python train.py --n_layer=11 --d_model=512 --n_head=8 --n_kv_head=8 --head_dim=64 --d_mlp=2048 --vocab_size=8192 --activation="gelu" --norm="layernorm" --norm_place="pre" --norm_eps=1e-06 --positions="learned" --qk_norm=false --attn_scale=0.125 --bias="none" --tie_embeddings=true --parallel_block=false --init="normal" --init_std_qkv=0.0198 --init_std_o=0.00421 --init_std_up=0.0198 --init_std_down=0.00421 --optimizer="muon_variant" --lr=0.0151 --lr_mult_o=1.5 --lr_mult_down=2.0 --beta1=0.95 --lr_head=0.00571 --grad_clip=0.5 --warmup_steps=200 --schedule="wsd" --decay_fraction=0.855 --decay_shape="linear" --final_lr_fraction=0.05 --batch_tokens=131072 --seq_len=1024 --doc_mask=true --train_tokens=590100000 --steps=4503 --dataset="wikipedia_en"
MLP neurons of a small language model. Each row is named by its layer, matrix (up: input weights; down: output weights) and neuron, and shows model dimensions 304-399. Each number is 500 + 50 x the weight over its row's rms, rounded and kept within 0 to 999. Numbers have three digits each.
After each neuron's rows, "fires after" lists the tokens most often just before its 100 highest values on Wikipedia text that the model never trained on.

L6.up1569:388509521439491521565515531570544573465530432525550512414569459485572527497504479602521383571477461539426513558553430509409449518472494425445500535512558488514418514506530517569522520494658536489491520521584564402573550552445539435466505483481501427561573476489412500541568518490540532447
L6.down1569:490537554526551475478510510540454522462601513537424423447507424453550514517535502593458516510481525549440458517411447441583438457543553452462465482482491458463487577501567610492489437499483530507510473466484502493570506518591434499415509593420531455396562532452483533506481440570541361505
fires after: " ", " to"

L5.up1462:545611591461488505452477474478478529424565448486513411431466531610496491523463586504516452439402483515547543531509446541469504491547473543478464491512555538474418555462526427329505501483457468551502558554451563573441496509494546448462477512445646432505553527508447459543560427563434471490
L5.down1462:580455534576534523588589670452610544516493494482530443471488479533448498511428498507414413458421517478501517451510552523456490492473527531426520493535577494394495466527459456520534450562452465544546555485474470525514591482491566503430451518555443465531582481526529472507602405494459485437
fires after: ".", "6", ":", "4"

L6.up1034:482510454563427418543484544554526459497463441549455474513613431462443506538544567478448503453526514513491549537497529512612429560500443531394440413494553487464492601483493625479509572500549494483524507583491506482537564398505544435527542497380444492610584574533439505495507485454549461519
L6.down1034:512461519567510507532477458476406496529468446584510465615496423464464441527443533571502450511496485459493439526550485459434462479562449530539544450488496509473510504541501510419467460526527589593471623519483440553475556456419495477519491495501449503450420501491520553486584541428515424527
fires after: "\n", " to", " re", "W"

L5.up456:496578554434524532530471523527650571424403441369433495513486499486467509507563500632515471507467567436496431528558452502526532459480500467461468515527534498567570505599501561552407571412477442550564490506500449474532595584477585486468561567560539542460551492387485481564514624542493508534
L5.down456:480512481445548513560472494555539442526523468453489458536509553507498401493530472531487529527384473537541464580466533501572500502438564481504505500538485508526565553485439501521409389520488510443524519560487401414477509614504524423514570450507597491541437527474564509511480431650414533490
fires after: " ", " |", " ("

L6.up1224:560602510471419513598559453428429600427487504542481546485519433533529497512526457592522533497501500430439512549540612463549515506486585481543414502526575430489566437466543579483429454482566565457471421532557480481522481515398620538511567504419545484437377554457430472569559529585550374574
L6.down1224:392438465474476470436453553561456487407494554625444515496387495421534395592524542521427487509445521459493455466546466501464495543599458555476529461520488537446569509504498496497393555530460519521463550517451378494387439512497465595527485560562460469469506454465599445443533446499468471480
fires after: "1", "\n", " the", " =", " to"

L5.up48:497471514519421564509533475535526526475482548513508622537491500493478495434566585546486460524574454498484424521523561532526515545525460557380449439558557514538551543512540469494492442577498568469526493429526592510513529554430539523509536455446522538550495533525506502480463572472524581520
L5.down48:427512444473475494537523509449532495459552413475444477478477467496515616473398619474458434500590470526542499434483462515420484479492541474470452589460578531469535528552494498472547597523496440538416505482595479439496486538535504459526532448535433492446488494512480567506487496552524553473
fires after: "1", "2", " Ho", "C"

L5.up1401:577477478402487483520501484538447509460535534540468519501498435494590540493545540494561546574413648402474419555513504512436537533520485542492484452496466449528565516545438465462529505539468544438506495482512561445554515536466495411480472432480482493555530462454491412392419526429484452498
L5.down1401:519537597522434472543510523513569605500496511544533548503443498502527514482491581533550499494489514462526516410496486617551528438575471472496468482527474599488408529495568475465552405472505574508507559461537453412471547553387516419374507526467548510458521672605393455533479507502450463523
fires after: "s", " years"

L6.up935:483551461525496478445443522557523495475490579494501566493512542473451481369523542456413552536558484479501621430448456564455426483515460536466505466577510474496446567415511429464475476530474506579470551456539453451584460536546512568541489385486516473481474515456501414491437494515443474487
L6.down935:511463429564432545506491560568450560555405505517418431526443404449527584554549391516555450478559480492503485470490594439541548476454568485584554518498467546502463485590533507436503513483503418530456504474467506496560480535503439459464469473441530525488458550497490536644492431532505505449
fires after: "\n", " Website", " where"

L6.up1610:468458501431472409490575496496511554492490497511510549539490499500478458489455462483527522534499532570457593454427545420494459439508450419470536487565508466531555448628451594473542532456527440597561556471441417484467544471547503361488526467437504459499581525346484494456474484479371410590
L6.down1610:476509535492433513436519555450487521482495552478529503489481512574532474568416461442458538473533560458481515514521443448560437497506497500434630482470470474497422463411511556453488505487488563491469612549347408480417415400534507535570482534454496508487508471528479569459615578480547521471
fires after: "2", "1", "0", "9", "4", "5"

L6.up1889:495457514463487497552505457433535572509513537470549443428588459470532530507565512478542497476498479553556565611479500575475523473489505501482536456526456503471417522461540491552457460471500508521451457516544560503564474521556465523533483459540584482494483524575446500610486473511563512466
L6.down1889:497465593463417583518450469493461535575490496399445451442500460504455497502480589465472441523525477457501460489464449516502550487476519504559472565633510506445377513419521450451495567525513452458448572600530502502344574518388508519482589513584489462457443566479561460565445525524466518547
fires after: " ", "-", " \"", " ("

L5.up1491:542444503550452425520481551479505519434508516455534580547611525425424410480501498510545521451546483433521518490498551577604526478492512416468419541531539551497472427480550406501473609484600427541562435453484529506497529497620454540564493554563475505465535474493478515576583501502426525491
L5.down1491:491408481498541499486503491527452573531468480472522483568499554485558502480524465381479483499459494602530488537548487485430507553557439472481544538387611511576450592535533440522493556484550456566518530495446483553462531554577561527559435462452495584534615531425486460562438454550524479524
fires after: "\n", " In", "-", "–"

L5.up930:488513577475403432493497520414492535459468555508517538529599535480499481579540541536542447466503525384497397454473564499458564590466540600482476500526486512512471422440523413422469490506471531483531549476573617466535450648571534516612547516480535516455508391487534588533465552521448507477
L5.down930:492539469536502578443570534431532544421535461496505511449443502506413517500401439437418559489492411550424538564493468443510421500533624457597506430478546484549467472581488440533466457462495491515419484422555500447543488438440467511536493414446496516479522613500513454505550466491439368550
fires after: " of", " in", " for", " at"

L6.up1205:464420514590520484576533512498556552537480548447484549490489488418570410426513379486585452504379497556550496515604452493517482504505524514562394565550599479457494415448450504397449460537440465578531540558535468482449507533545544483592551521469433477424445511498499458588451509485482453464
L6.down1205:495469466501548535468524568430479610492463483444474573526536559461565380466608407531524433524479477530560471492614468535504578419563592589561479454574550572510532611554456580490496475489426488568444535587590492507531429503538486504535556552408577443519460490516512568519454502489528478489
fires after: " ", "-", "9", "1", "."

L6.up1604:506527453448544547580516531509532530487529504521486555533540508520531529440603554497500482501548567488362409577522487454557432549534528552442497479542496518600460495506567485432503546456496507528560456385494578503524518467520606544501435545529523451379423555397508514418413448536661409490
L6.down1604:465452523557540471576644495534529575497527454496555456446490481474553525402525524498507451536544518453517548576476505575585449398456481526562532457516455467498444474478521550478523541471505442438467610520596421473514448567485466484529436494486454466477458509575519383560395522422488503542
fires after: "s", "0", " W", "K", "k"

L6.up1532:526573502508464521559431414568481479515477501479506568552490489446573509457457488586496507475528426477520533513513551487523492529447437421498480595453546441477610527525478398566442486487424495507470477421446501473492472463554606543569457491481511425482518529409442461557472431471486486371
L6.down1532:496494507461544487483490563474471561510547455470474521508421497406437517492555489544491552580449461532437441472553541517525476469520453454490444505530433509541492507551488491562539508411473547532529509481556511431502590520516539412416434521512466516454508494462492484473497474507477542597
fires after: " ", " to"

L6.up233:507431471524507426569515415497486459446397499518489489433488384487527522501447524590453446457431570553456565501456504452408562543559462480628536468535572546543485541464477494502503542429531472421529415571483493536507509517450563498461506547472544517442535458480473487443505528507467476510
L6.down233:495534517485460491425483441487423509536502477532482446459466539462490526508502480465550483541511494498462478508573602479599485487517543583506391452421445505423554514392565471493479495486512467550503567450501473498406533602535542523568488547504609541552479445462561455470545525516491540575
fires after: " of", "\n", "==", " the", " =="

L5.up362:513507490497565514457600441535522552416469561500497457524459519496495521546543420479543487399489466538535519422495491489562381419539495549534459476525513570541530511532554468469566484473441492486494491495529537488616463560520511530571517528533533495485519516451503526510481423542511502492
L5.down362:515500442519490491576535468519541496441574508423459545491451539543557535513481597605534474541513462521494456436468530494491414437512561563555391580463494517507457536511520571537533553412503541434421521537515385541511583437401481359524555526475468557602404460533531473513535497531532553446
fires after: "K", "0", "k", " K", " oil", "th"

L6.up1381:411552473551468501489518455464414465493526511490456517482505483473486484612526479518497497488489470530443475470510420544494381383482578473496581497595437506506528489473491524508513605533474617513493416446520535450520448514432450474475442533536531577494565536480464456504536523528464458495
L6.down1381:425516421461504417513478545460630436419503534476629497545516549532549476561519467429556507495601526531516477511460535492535529554513519495516457500458474534526448514488505501578481463416470532419494472534548535503454468545514458534602546532508518495503568477606639486541596634517437386407
fires after: " ", " (", "w", " W", " was", " |"

L6.up892:456367423441491531468507468456459627475557640471497463374454521482550454482587506457542542533511479551390539439511511527520465526489425554545479558561590454504510431466503525565470546356517505593502545492460509447472623566528606485535508439461522468516413485428421548556477440510542453417
L6.down892:547506595419472570476463515431570486522496468495480520456443471483460512507447504460513500484524542489470537487444604568445433471504532513572529500510514537492429529480428620531454507381481488490487519597507517540430553462429484513505553440375537471433563528495476530531552563484530490580
fires after: "9", "2", "8", "1", "5", "6"

L5.up1663:455511577497498579560454436580515408503525513536422493517508468525521576418556436437461441531408446486454562549539461501479468563537533465459524477493586465488546551518371638549488570563545551500568602438554533463433598519514557477458443537473505392516494488467429478504394492529554398434
L5.down1663:563556576530512508601529409439464411459524481486484546610477544571511565504512504464403508461556529463485474409463544499510423488505448539562485540471534451508473594482532550566502613474464475468475608479496402487392416393580528457444622538498479424512526479588471526457494528486489554529
fires after: " ", " un", "1", "-", " and"

L5.up217:546508527496538435577373531452483554469491517564504470468527533441522573441576476547605479471423520546533604556534550488492450484503442478384532519499555507543549539429448461543456440606539544460455509446592548426505606575477543455445556510458490465592517453540411551432497532514651540438
L5.down217:459449523477592466513522492461431570541432439520479486470554559420457500496505486517530524524479455475466522480454495437559517487569520514570513578611587555539475520557479510497451508521451517375556654588572551490484465389447568489516509517525645521459554519412504395503436454438458513462
fires after: " ", ":"

L5.up45:619495480461532558482414515534489512471442466533576464458481507522469483483484481505518536473480576517470543454520518460566572487584515516440447480494566482557478450387435525545459436536489587536466464546486487519452400531474573495487485382546497556497462436337497530413535496331514596481
L5.down45:502476521514473550493525472506511496515526496569458483440491483483484476494452567580451519605515449446540513444557482543584515577534480447468497421492492546472489493512484571625481518395613459469545498506554439490421505545493492514517562556535552544500480481522487497508464449543477513534
fires after: " |", " ", "4", "3", "1"

L6.up1931:460517464464421492545550518532585487511504527559540447413469460505503574457501448515507536479575564448509489460564449478453487546514462473567392390505518476513509525414443467497522432471572424478544531500479396445562486426535525482487525553429506472479453436635477517582484467511525530615
L6.down1931:516544471465395406506481380509482517474486481481513499488485551490444529481480427539460393552496550447442505522577499464483488497493468474561479419425470468436497507538454521399503448546452418510404518455578453401511469563474483495542532556533433479500491509514444518537519477569510526489
fires after: "3", "8", "4", "5", "2", "0"

L6.up123:483461405400558495490458512519470574513605667545477445485390496486474529475485542589552463467481563499401525631484466415388511512433464579498446584419485504543515456481505471566520483448377471534477504490479491452471541447495566453437427434568514551511572550507428520529612427541407541397
L6.down123:594489490420492479474478502517504484414535549435564491515541569483477437466471476549523535496507455469461487523430550530540505440536521602531517500447419506491455531463544431533474480452507550521460572481485464501471553464453460507521489483478485514546509527453532541490490550561451557625
fires after: " ", " Rank", " R", " G", " D"

L5.up812:535456566542483553564584467530439439533497469483493523533513416419529503463473550529453476535424426480516481597528541502538497540447506566461537588584509491524460580477394445476505415527478473540465523490537451529524554558467453527646509509473532493538466530520553587614574487430493503448
L5.down812:525510503464538542536536480499514487411568592476535528656490502462466480494480587551505487462532515506576542542505567474502455524444442497573607587422432502531500504486577493467485544637464466477520538454425476461525473557558532534569549512503468454460540496531430508519459473511428522545
fires after: "1", "2", "le"

L6.up1216:517455427543504538578535511542510452458504515476481560582486464483527543515465492548543515474453563581409524572477410544466468539563468559494489597541564474413480551489495536509440481451573502440564480521551475548495469612390549526463522677469457425442526509484470424392548498527509472410
L6.down1216:549502494573444485456470485522423504476513507529462523538494538579539523454486456441561550421528432541435574525490457510537477625445543561521523565487504458517509618575484544503577499428517512453481476473516491550470496578492583533477562496456516400505479474455496411561432576487560512509
fires after: " ", "1"

L6.up1853:513528542458511439532556471480475502428565475493501577548565500573480599501534568417532591512484550445479468516552507357511428454523484462483477462499507541500471517448491429484474536597398532446456406558485518524468504556504570481548566491459522543588550453558495504422516499392464431444
L6.down1853:526509577453555564508519497496506502508461499496413494478478470557483472538551587413562559528466521448501487500509564526469485425480497458509437436557497534465481432407416561483468449523523516450481598601581478465481507422476541528518521599543553479446459493554600570528550482467465517520
fires after: "4", "8", "2", "1", "9", "7"

L6.up1728:428481536537428517552461563620451567463417493500565495513499492460499414514526525537571592517496457474564440552529519481554478507519526426448566444518522545513544436465505474449442514489486542508609391588444536470534489518482623561467572475470435489454515604507433506373503451375492380558
L6.down1728:492572574549551526510513501409460518509554568459487430466480533377497514439470470527487518474442374479541447456495488492423508446629459568627505551429514370475548462500499554549491536515584492526522427498485502490420460507425544540463492550543484554468522510531520404525399554504543407528
fires after: "1", "0", "2", " ", "9"

L5.up928:565498518457423520494421451538556389540452429445514492441512543480479547515431505536523591478517506436542354441443483493606505504503563496449349504569488589530509521578456528540481458527483594539553512484543425550528490580488405443447482538448472487526465501501538516442472509566456535428
L5.down928:503463488434452523480563481517534496480472431609466563437481491534476410590504544462510452503511565482512444456459572441465547528504542430405493496472528482443410509504446453494473495498479481622499532468552477516500508442483456589502449492442446433457483557534416475588514527531482458398
fires after: "|", " the", "\n", " ", "---|---|---|---|", "|---|---|"

L5.up157:543443517557504486539429485579471503406621500483456408475546558459402452353488482535522415429471455517422564529443594508484404498519531554430495498475410483399354505539445555446486512530493488541495550537507535582542454495648581439586532426543446498530403466522472494579473438442479486641
L5.down157:429481421488502500457517462485538415430501455520503432478434527503455464528509468435586432550434498480445615482492514459467632431583511497425453590432520564569544638476464489532469464471567549518411508472431545559452516557456492506436496503545500503433494585520503450475490440519495499538
fires after: "0", "1", "-", "3", "2", "7"

L5.up854:542579518525566504562491520509547548466493562579616548466588504495494459373452573558563544602500508499485375574526442529547516501522526537530579487505546538491499518487561618451507461520478521478521581531592472434462524663610421445448538462550470514501471451439432492576480580409433489521
L5.down854:512542563522557562398489540483488481488510505551551594515487572526522471455431458452408473458489479527524437505569503497617491451525567440455613511467417495565471503537491507453449524540513530475408543514489474458529468520530421495552483599571568511463499494496521461413426580483514512488
fires after: " of", " in", " de", " South", "–", "|"

L5.up481:428507493455569527537459463481530423506419462465463509508487488475549529433486488493520464491449539480618530555434500545432575512524477477401508519533498486449549515477552511474373467480558513531501421500486493471614417504517509526495444611544513389448545519424498544463434436537502560553
L5.down481:410508467498487459548413495583652561500461505615537403523430667541518506538422485531585422437494556528495517498532512544475549472592509538532461510462507562491477469577441519438473441448519529480488558486494472494492512448524512505497444441495456466437413452513574483493480497504491499489
fires after: " Pa", "5", "0", "3", "6", "ave"

L5.up172:462542494458538512535325540475345518513559472505560430447467545457459473508521555491542404533454587490412517488448417445441492567544475499430517549592550564486494639455500465536522421529566495509442573383515511469485485537576508483432520615428560447518466511505406495498567457446608479532
L5.down172:459500574523482489539485520471492542444508433599580423528486587559445441524527455517542464524508629510542526532409517436498457533497553517445516491390548490488504446510439539499488500489486463409487627487443560471623485400551509519441500496529358568477538546595494465468556492568427588499
fires after: "1", "-", "6", "5", "4"

L5.up1044:490436509549392495575432442461492533442540563453545644471458462407533559529522510578551549494577540580515555562532507487511441497435514448430504489497565383543546570493572534540488512405485514516541462475537501460478482442449523491544402540536427451480449549423454493478526549413392353471
L5.down1044:471442549540510506518508586491499512559567556471558447448483454397482400534447484533540567503484624481520513431578501556496433444554480590505452547485464444431483510566424434531462523571494564433426484448469526534510551505524463492496416539507526501469481481458509407518483509441525510486
fires after: ".", " ", " on", " Do", " made", " On"

L5.up845:513553441464472511518557535510413495553426595500478443496565439441556464547392527498414586543553515434504523423510452613498471448546538548560518450509560608540464522568481534520491511495519432465501476487416479559474414457517501501473513495483565466509531494480444421487535434427388458502
L5.down845:547511455504550449414515384401524462619565459516462578407555546613470445467516566541497492487442498508514464525448440419482474562509545510497423513479499440468544518465479403381530532430512480513578563556457424492369614425517459496563433448492494489513474487451479481503500499491519491599
fires after: " the", " an", "\n", " a", "=="

L6.up978:532485440507523458561525524436472473478528435482498370512488519613526488458498583511567529500521567447425518511601489419456550567482522601454401453442468468431500529488460501429489434387569447543439479547396494591531546527539512452523514418479513473445432552504501494441526522498446451590
L6.down978:412467572538438416481538468531483453510530477562461520526422508408578461410467461563479467398500495441434434429506500466444476485547593523601500513515531604476513527457379617428455433433617490534414560462486487420414504501497468437498550489613552512443509477512503573449525505560427591529
fires after: "0", "1", "2", "7", "3", "6"

L5.up1272:523488546470459497497508473554441566488538528468609504445417527477476591519476474634454431545538374510458544460493612480538463529459531522504546447543570433438504489463485491438435449438515529522524446460541544504460568451571562499534435453455572421465430508525531537554478430447542464513
L5.down1272:535525497427473533432518463514543502476580528524526496496505569440520497563470464419444550429521492508368525539563445479508478582430548452504492464519541588529602524520499547584493511531501545594394505575575457518494592545517477517525512444539458508459497568500451460472540523520492501546
fires after: "-", "1", "2", "6", "3", "0"

L5.up1689:547445549540533413505493620490629486445440460468525463491553508486507515578475549475507548455481474469411525554522501524431534408540494495563492464527510537548459434500552497410474461526579550519503467586523537468466524453505376414479502462432522433384498517499461395540493555482439404542
L5.down1689:502458511508512565498446407455525584465497571429469456436435451559498449515428467497428470560531445454400478429447497516484479494420512536495430543440405479544596546491457589534539447479545379419459553480467466528390482493466483534539396487541551503533522502508557507505549574581551594526
fires after: "6", "8", ")", "1", "9", "0"

L5.up872:507531616481480627607489546586426428513611584494462458522525496539464471518465531493516485490538493467515528436550462396507396506552476536406506471478537568489548419433478525508508506510457527487530480470557598539551583560475536502532456416467525536559481581471532555438521483437549463483
L5.down872:609562497439541383474478486561583414512514491471527461433448495462514413575557451487483534465462476452514405473526497474553519448550498502548518371476489506520483519481501503459576413584470493492470464544535410555466450505518496503582477491511463594470531587570493495501541526600436510479
fires after: " ", ".", "0", "'"

L5.up601:520516541456501518368523422526480501553452488475505519687496442435511487504506529555560475409511440589476495509590541460461533494505522482420469540468542439457537406525544490478398439546504500574515494472535566401498519539491466482491410564466392419494440602500428447586476432408544500431
L5.down601:553502450537510449483499511499604568482498452484460414502501500576536398465578544453505490486455546470604513424519575490480461557581475550457501553477479527520544539473559504492521557504482417389477537506480493510466555488533534500480542472567561562481517496447432488469506566573418556515
fires after: " ", " \"", " for", ":"

L6.up1700:484576514537525448582627526388321563562562561538472493502514545505452569559419504521447440532576479499494435514475494559501482570473475537409426538667467511462499565567509491481501571502459494563535515409491544515468557575436495500554536484557483484527513412480483525489446468515531564537
L6.down1700:509465511492483456408529580443549514446548501521571416502486452444625477560495464503523539376526521413544491537531567510547484481501464533524501528495563514519577534528552524486519561458422466440510479507511400520599447473536622524531607433482446430460553480515374492515447518541409482498
fires after: "1", "2", "0"

L6.up1255:533577514512536481540370478383454478407501532586539541505502459596443532452468502503482453493519542533521449439610506480515446511546449571506535501503574527519571530406433538509443482512470564555514519554517506520508589500490484533616548383569502508581478549555440411490473475416515561464
L6.down1255:496527520495545552524457539522546523415490471501515548514545518431632529512465529517528438442406432495514453491591501512480545459590515490457549522512460605437469497481484617441462440492482416521557517594477553565446511470519477431450428622447558487590500502473459471458505381540455452481
fires after: "1", "–", "9", " Di", "s", " in"

L6.up1738:486525434566504600543491526509505471476470508483491446539444527530372486472492596525465476458482481574411516545556498490522450442480506492503462509524531448464441468501487383433447413516450438563474479463478491452576442476494501480468529516491493425575559485538448458498478579556517483488
L6.down1738:470410482518540530541439508467544556646483545465439441485401515448457473551515456524536460424506509430460458591474533459555546546450414529472479485522530438507450484529491477477587455536536492457559500471467606442485574588492400584518494500496490521494510537502473451477405480476472553512
fires after: "\n", "==", " of", "'", ","

L5.up1256:519531524486510551563493452533554514496420466554515531483604426352524565485539568620514475500546540584470431437561469540455482438514517508450521441452563530505503442552363465494468497522510591504441504358479470515520501388400502469425448492579530463507521514554603542481510494478466564524
L5.down1256:541484613407491465578469455487549455470463496390453422443423549470548406460515517407493638447355495562506453549552487529495411557483572465424494519492458460524454504471509424525423416527456545560496473402527424475464513483485536370510377467426458481433527535546425489446492510596454573492
fires after: " |", " ", "0", "S", "2"

L6.up1247:406517504619537371490538472483440489452509556542570523551493481524535478554556449584468489546496513499485532504438588581503540556553481538384432468579504520492539611449434539487488479528512479524459508534536481442477485497503517465506456539459460496544454525448446501505487482392510559472
L6.down1247:518473583504413471498413551598447526629478494476549565532461515380581500478451557460463540514459528570445551539466478431411483479443446534534518452504606571417478477507515483506393525547446575530498481462587495563493494425532462439516410484579563509487488614478483483433503449447536491541
fires after: "\n", " in", " For", " de", "-"

L5.up1416:551511448575440513584495437468556409474478478486481405471595490514561522517580557544517477508506495514622511496503553442512443564468498544489473484506453468467548629539470536502456588452518498530520445467514508489451464451448511487555461576433529520469447401355420618551483589371411499475
L5.down1416:442533513531409548559585516461519520576474541507433406600519459605395398496544508564469486448500519410459410475450554516561549534498444425503516516448412481454498549475416503472465519518512483536546486482557537493387486511545523578428523485521523558457544580461377607559517458525438552467
fires after: "\n", " ", ":", "==", " ==", " /"

L5.up1985:565391507450527531560476455456417478468446470514514502511468521466426576437475522599426450510556552596449500495466470557476533382475444486447442518555500484508595591386489520471441419542457465521491472515576455502522523496470544439466474453546485429555515548499435569538503625467441593428
L5.down1985:522500463417564513403532424506489516499495572478573547490496472504439434570370535464458485449424579409514510516456551485528564529550506555342600443492490481533465453563518461450499384505537534562520470517562494510415519612510463472435516500564557505483426547461455471456452495518551476548
fires after: "s", " de", "os", " S", "ens", " "

L6.up1980:555507473620495546581590552504432487428447500542532476540412518570551511477575522535473556470497527568445487502455561509476525512482533557547421543542558538484392480451461513473541526552462559481515554436435529465485625527491405466577472517444492500534542465529419565520504524460536549497
L6.down1980:455528513536530536475467559513529497462536547527407445527394504391583544547520521517548528398536491520502538516472541492541612517523528593588465523378467517521539547581522443494483538603482468509485541469553530409472596548491536430490555494540455504547582574574399478549482430510491592463
fires after: " ", "1", " date", "2"

L5.up1007:469419533549516483500562588511504423494497570469472555531502492512509601543513560526544564461539562459391510455440509557401488555502497449391490539528476502565607548495501597395462505477512514483531509540615475463526433561466514518568525477571408515560417479471489491458497502462506475493
L5.down1007:484525535381475440538470637593525546468497506454528501400534485558482421419565471523471495475403543453506536496502452506530629542514540530395429462538440496465460511495470453466466477493529499518492436526423521444464541511423382553500465602507436501537476518399469475490578509510482482519
fires after: "s", "es"

L5.up1960:489463458429501535506467481482449519491541563526480568472485454483489476434495472508556459493654545456476464451475412531449448478421514534579392602509589443515371547515483453527563499512532577523478470507524432514551467444585516475519539532518550495471542628558604630504541523607553573496
L5.down1960:425546454475544513432558624475578501501529591441499543539569541545565458557463481399465504513515538476422478456491522456589489551545526532417529493412387579549504511544573442538502525467475517426439541369467471489488475534549570488520497498449505519595496544524578409534544444550455556510
fires after: " ", " W", " F", " L", "L", " J"

L6.up473:593510484424501420444380423582454529450450519510510456521578387469523548394627493472511531500483459487489458432531512481563501549496466450447351542493533517500507455424532532514519502484527526532512541406540510440528572528563521443493457444463548481483472512510430427524531469417478513366
L6.down473:581481496443626597553468495459418466457594471494620408520460497512447481539457469492540505547530623385538403529489459522483475497573414573537442505445513394555539501462548579544499461482510501463595555457498487618508534451455436470540453528494497593518520531501535529507486542498413499522
fires after: " ", " re", " U", " D", " Re"

L6.up1248:441351481465533491537480492540538523503541467479531424443491476470424470477543524560527503588420470482472470463528531592521521531542513541461496548496454489602512575592530494525570600505516444479547528526510520486494421537480561448551447470543476385475503500636489541547470431500537432471
L6.down1248:491506664466519575590455480535465541531581501403495486467509437430471566469490429519539451490491471490480376584459524454471408461504515514537470554488482467590425549505510470448488574542513532515481500506580540509506472447500449467524584519526470517357508558474480470518383499482508407507
fires after: " ", "1", " per"

L5.up1174:561479512538566513604485482503501576512547597438526515531513529525605509472410563531627539472437607491390487492380604556473433527456398492498487483430473436418401471482606603508515527471462512470521515501484423470499493479553501537495474512468494566504494543521482575453608452485481637479
L5.down1174:483507541504410459618481536450514457522436477537499433439500511543481422462503467450514545517488394487567550562592621514567602482474585476524455538406467574453511573483517489492508560543595504473528488557548618493479546448511467505543539543565465522521465484512460531531472524502537581569
fires after: " ", "1"

L6.up1307:546569466496450502373465478471493503508473503489476511521461569500524511462506561517561608487508547541560540466546448526506550508520559470554553492505492529542487541597543460458549484490458431414475435441485409490473409498511454393544522483523599452465522369571517495512499507558436449458
L6.down1307:556640485479472421432560482508479484491466482521472585461510563454516448569507504414488474431561469520559509465473450564493435528473483454600547552454501502512518462557587465433412418507542476493445483487508418560517527556578533542560472580460565477493524562516393489514537543450424483496
fires after: " the", " of", ",", " his", " this"

L5.up1254:426534511564493605512497585411553530410482532506517534635426553528449476491515550473475592491485442553591601447568528501465482429544528490406438413547511501490499449586546542491503442533523472519436516443516530608403404506433490496501536458444518592531531495577584520474477558461551473463
L5.down1254:557417535434539527524528499560500391406444492389517545518565508442477510523521557427425529560528507484540510489556434420534407500572569554529495417513485572465431411538529514410492486528520466414473587499456420530397521478561586473516607500535487585459535461525584564470523509534444566440
fires after: "\n", " =", " is"

L5.up1066:561468455522566450394512501393520484470488524614465524623525544592385469531465568476538551462483411557511533434496521527454385485493473547551431503453575586397479446443489423453445447481386430519556456458507593474537465556585488487588451517460491506556537450529582411542448507446503576476
L5.down1066:499539446551504533527444392592515560449428517469559502471462464430432484477570438479525440525508460541541567450419436457500422541425504542470530605523491520576426482548514434444487479488457522519500479504520477487444558550585528365522484507476433483504564502498492523468459483482464485508
fires after: "\n", " this"

L5.up1675:525461481491489529502548433524566543459481547524481412454542488563500597466452514531483603451453418505534509525455448506514513487566421537495483523589509470510535545492588436562498575485441461491516476447492545510462522528418541497538478558454522578462550511582481466494506470516506484452
L5.down1675:498435491504493450563507478602573542423502455531472585490468466556424425465472582524437494487503406492531506404491527456520568521493544512474451463393524520507520558497488440467489455383485483557537466478473542481533501562498420460523533531507522483509521437504510454484523598557509512434
fires after: " |", " ", ")", "---|---|---|---|"